Weights of a small transformer language model.
Architecture: RMSNorm before each block, biases on query, key and value, tied embeddings.
Training: a variant of Adam for these matrices, 188M tokens, 11481 steps.
MLP neurons of a small language model. Each row is named by its layer, matrix (gate and up: input weights) and neuron, and shows model dimensions 0-127. Each number is 500 + 40 x the weight over its row's rms, rounded and kept within 0 to 999. Numbers have three digits each. A neuron's up and down rows have the sign that makes its largest values positive.
After each neuron's rows, "fires in" lists the words (lower case) most often at its 100 highest values on Wikipedia text that the model never trained on.

L4.gate52:560494468451511519433455491516593516590513433470458407477544597477478536568542477477496506525525470447567533435550442464547541539485464554526454504489518470487543532550502561466497454482436485502463548510534498450446563548470575483510445513484573406542488530491544529513499548440526461494519505512460461542546516546457566535492504554533507490484471476439561537502455573487433496477533
L4.up52:601506421498531524580499527456436581562561537468518554482539463493527471577477531576508479501530487476480523495492528471505478484482466469512512466575519503534535564448510513533458469535474520512449477518470513478536540535510484530494517539521508506558539445461473466462464554520480526484494482480460475536463481538489477493453512596519598468514490476500508526470521477563457432478594
fires in: "from", "spent", "aged", "moved"

L3.gate11:475512501452512476575506500558464515450456492563490551487453537429553467456509528457460533473509522524488590454522416505539430442523399545524533443392517483509528546502513524463529516496495566385491544555472492465547451466525516415526488448472453495472454506522464494500456539500575380421548527531519545465457517493440421493489479482483508499451482490437536478531469512497528503468478
L3.up11:467479530536492482521507511536493482475529547525528475531446525504502526559485487497551479487484487550449505467482471498473512519494510520480501452527451474561477485491507523498526549479458517482516496603505518480533460521578577465435487487482527447538565439454448590478528550445460520375589511534578508512563558507537537465540476514536537507464462497530463474561519456544521464429524
fires in: "to", "ger", "isbn"

L6.gate109:516414479569530499517504516509515453445551477523506515463403504511517528528566594556458492530527485471514477531538447565554415513510472529453513458459535436507506454493479469507502469510543484461505491549543515466554478496512469452512480414441552526417399483529523481542501502453559480396513509393591499465448469400524497493480571551423508516521429522563523494491464494455516518477434
L6.up109:507409474496543521500549477521547450434547473547459481390378536533465533531578521507499535525511510544514457526570428589480474468565561523455474493479458476548530504588515475544470455485584530578514512521506492509486507451519490471520482442536507501396474509519478435513433515447541562483536474442529511511464497433549559535491529532460504555463473505531498427457463451494530485496474
fires in: "served", "career", "life", "directed", "born", "director"

L3.gate63:545530438508447571476490511552625532523538511523527542439480523523562431446528498518494517505558574509478437586521509520515463462489498494542526472461431460528466527525497527483490517515501498460488496536460492490458580455506538478534451518497528519469432523500495494526474493507492469470538484517586443452491463517601504523500500545447456444496499478469417498428506406517473491532488
L3.up63:529534515524513567527504457481579467476551548507544490513497553460489462554516517563488502527585458463467489446523476526557500552474571595484528491492501510533555461546544467448475501445497509555472547532515480498494527472622504515563506476507463477463490486530519500466481556468527456512490466497539555523515470455514462541450459520439544436441544497525489463493469461518522495496521
fires in: "conference", "festival", "faculty", "plaza", "magazine", "company"

L6.gate405:511483603560484494467498440491570515549445532537537440461524486509475487511497491549494471547449480512484554541486487508548461439483494515544534476526553422529483528536470551508493532523545474534544560476474483461475522544474466487501463483469464523470474484521582442502467541483445480426565421553514551429523512459560544495503512489443454420529396553412555463502483507531455460494477
L6.up405:533456501534388451473521493481495544512514533488449469549590491449500531440428489503535492512430502471463492536553463518491439472535438568476524432466531523532519542580557550509486533537493478525550551589447495467490510534499434568509465458507486549389495524505478539485517483524449407515480535472474551513523509521496518538451504484509486386485464513522406539545470474512402471457582
fires in: "also", "first", "born", "was", "since"

L4.gate244:481511421556548520514531419454530437523485545539438491497492434483487528521517516522522496480555453512466472558455539503503506478468510541507475428524465499481477511561495505558486464460451510499509562631520464520466437548534478527456480506449552481448470452515513494521596453499507520498448465474449536502468488437519499489490551453423531445502423496440514448544556511524579502512471
L4.up244:455485477550486480517427509483461470460468532448469525551509541522521528577509525638522445519520481478566493476570569529564550501546474473499546505507481485444494520519542539424523515531540504509482556510517553534492548544444481568490496402490463458403468531479520525517550572511519454511507512444484516545365519453484393472493481476514511492436462510531488448556452433449548497553546
fires in: "only", "also", "considered", "then", "jintao"

L4.gate19:556532453572455442533570505416509553486492526531459592513550444457504469478562535516461398535497430503452575489416532479585508499548549464518506480551535516518518441518506513474560475570506536480401520462479486530463525508493543510494446475496487485524493454518536442513525518490488471494497561520490553486483526510449470456481565574425467469525494501555408546530407447464531480486516
L4.up19:508455544459487493504493498522516483508463542506478488582466509484511507405417510508552557425509512469529511490542470544563558433550434527514538581536482435470473508515547481520498509473513475483541543475502416515487507510523374542492441479489522528426455516488439489523529547466531488482529434506489539498491474471559442475510559496474454521558453497404546487427528502449543500485482
fires in: "one", "only", "each", "not", "first"

L3.gate302:553431528596456431519541483493579529526496512513469471490460476496501497486512479485485506416555506538513551577554567454513501532540538497452479524513444433526511465570524536507455521557528521482522488424521452491557513457537535406474490512484475525473506441457418471509469481513502435535471465525456525519468542482476454454515546542469543495481431470536452501531476532612561567547488
L3.up302:501463428476527484409507492466521529579523462478531530524511490580534527459472426474515543533532525555529431546589576522584520505471499496442512520405495527502440519500455524435482539558521447511506481499483456502433480501468410482474488426521449495523529442477482530493455521566457492535550496538493444516529447529548515514510579547517415495572531497465596479484523566514503458402509
fires in: "time", "there", "these", "when", "without", "means"

L4.gate765:506494520504473471539550434528481510428484440506473459476455448499537472394525470450457452505498466487442454558503495566492519454523505515525487411548517511408508517474502534521503535518518552488453570574526514385513486513518484489512520587464517585566511480484510532541526517505471560534546470524497569561459497576521496464453467462480540436483493519507437555473518440494458448478489
L4.up765:568541522457534547521584438529510564556562512523562526557485492519522498514490460506507466459529508480479474463518440477559517485410446529385456498555473595509423435470536531554501438511556453472528480492490475502447518424520537500440463496491479528456591514485475514498574483535440482493512471475506459435602486480476596531473491471497529535472522485437534496469520474539519529542519
fires in: "of", "by", "singer", "author", "award"

L4.gate408:499531465515459445545512470587542440477422588537483475572477482512548590472515475446533540531487456504521507496495530461584408460405480492530515497516438526521505527384504504444562498471550489481550505540505536553498497444554515516576515506431489486548538480497453475510498557423547436558625508542511486497511449509550449478504520543499506536545482507543510573506526516487523517540550
L4.up408:563494481505522477508519453524518479415483458514501481517417450498494532442497450495549530466515509561491556513527473516585489480508439545537484504468477583564489516540517566543504477517439525448547492550476449529507417549539513480496459523524557488448447527498449437490395569526510470456528500476525498566490578514473498586452556483465507454524531519541490505512580435461477419518527
fires in: "of", "ger", "candidate", "origin", "bobb", "senate"

L4.gate479:507444482495472501518477490469503494489463498529435489558454531494485426515520507471489514420524512506523384584544506442539457536436440508468511539481557522552522539501534507481491493512517474444515442440544513485449586550507517527541513521440553515438490498472471572547530556480607408499507514514499511476532519539486448441476560407473451480527435525462487579479469452483454509499472
L4.up479:521526478572419515535489458443555494485503521450501500576580485485468536490586543490521457511446539498553500469562464535556520482537530421470501452512481493524540483482536469411474428495436537539459495545481512544496508525468421517517442471497493497465591465545592548492580544477469524463478522425486490461502543493522445486521535511429510467514424477501512518437428562493438498469521
fires in: "his", "education", "debut", "significantly", "almost"

L3.gate551:551441530543511538542504456489556479513434516524477497479508498487500459494550491575463505505510451522496521549538551476527486525528481551500422459487479435418502521547416469473541503557517500400477544564481449473466428560447508513484515478456514524540468480518485491546472487482506436519456555483511531561472507512503475441543452522501577486527437533500455495484495585504545438509491
L3.up551:560551573453509503519528482477493539513433486486497509510492494505473493450508453510531517534559585543546545514499546518561475493549551460437496582422483517478546492518486523548460458485547526566523524555456477486480461462465444492539447455530466515536524514501550529517501499471476430499457606483494470482491409527555488451516519517536449519574536499537428507508512519538564468509485
fires in: "well", "said", "although", "such", "though", "because"

L6.gate39:530537512584485555544466537500496443517475564487578459549534474536475514468507487409486540483484521507423533473501525431585455508465477540466517461440453507476527476456488486473516557519502499480458460475447456491507523472471492466489532481425432487520550441518510473550482491505477549425409411512521451478498519552485495483472532473551463490542464528472407423525506587519570504474537
L6.up39:499486468476546489430531514568446439547550521517486500510487536480477466447410532544585476442508462493461549408548522462505484490554508530485443496467554509540445488402490522496463553543442553459464487542465457505440401504559509534462495560459544480467507513510463433523487481521452532578474476537552506483424443462538530443509470486534445519513498525460529431450494540475448482495501
fires in: "such", "well", "highway", "thus", "also"

L3.gate110:478434488545456462505500499465467496523519531523472501547582506575489475472478508452461543504542534447498471504491494453513478485502463612494510469568511555580525494445516502538562556521502434511465493493512461505573479529504457557485509508511431581520524458542424469523432588543509515470519494399532485368491510447500455473464511503474465460578509468463543471493505524544527550423453
L3.up110:460461478519438490480474525494528554454560536480470521530511505402427462526431605496437553476511547484534450567563515440484492580522509483537472481464524451557446500450510545495540549487506532485551522482538487516479495518564526511517442409517534536482423538543482444471465551489564475547482472525507470508450494502524445461477514475467439516437498453522470601473444467505458483508492
fires in: "this", "there", "his", "these"

L4.gate678:525502545503481496458494504438469572542521519612524554422458423484503490478463515523532386503483430507476520405519494525483547489493454470494518499535522498513497502478505520492495480518477517434461532507418487543562492544544497528422494467425490474491535483526490515515489521599536486463489474465529433437516488465446512483505548585447478453485463479415461490498492512607554461477516
L4.up678:522492492477557470518524493476445482477453537518563497458465500531543516502433524469562453515497516433532562520571472474472481501483563525445487500507516467460524525555591493497464503404389477490495547500473564555501560535478488547490469519482480462500505499426425508484617501558399579455440465513477427477484525539518509510505536508541520486510457523464494415537536458538538497533474
fires in: "to", "help", "helped", "membrane", "suffered"

L6.gate352:498491513491505509510521500524434476492508517478526521424486599542483518515449496495510554488439537525535539505467470428546487500514459437559459456399484504495516498489523460564463515464517495425484507493512539536504422474538464515481472422481503490432467488510557367497439435498507513479560519518482491542568504528441456495475508526470502498481557561546381479480486549485501513458480
L6.up352:592563476481531458509505562507494479548540427471423522478530500537540472482555542520453606476522530449481467485497569578451474475562569519514543465527485535525467501523448495490489484535527489567540560530497435545505561468489521472549515572468500509525471474517513512489468464541516480519513524498570548550509444564533547486488469472553600505471516507476475469484447558488537500488470
fires in: "was", "units", "originally", "unknown", "union", "a"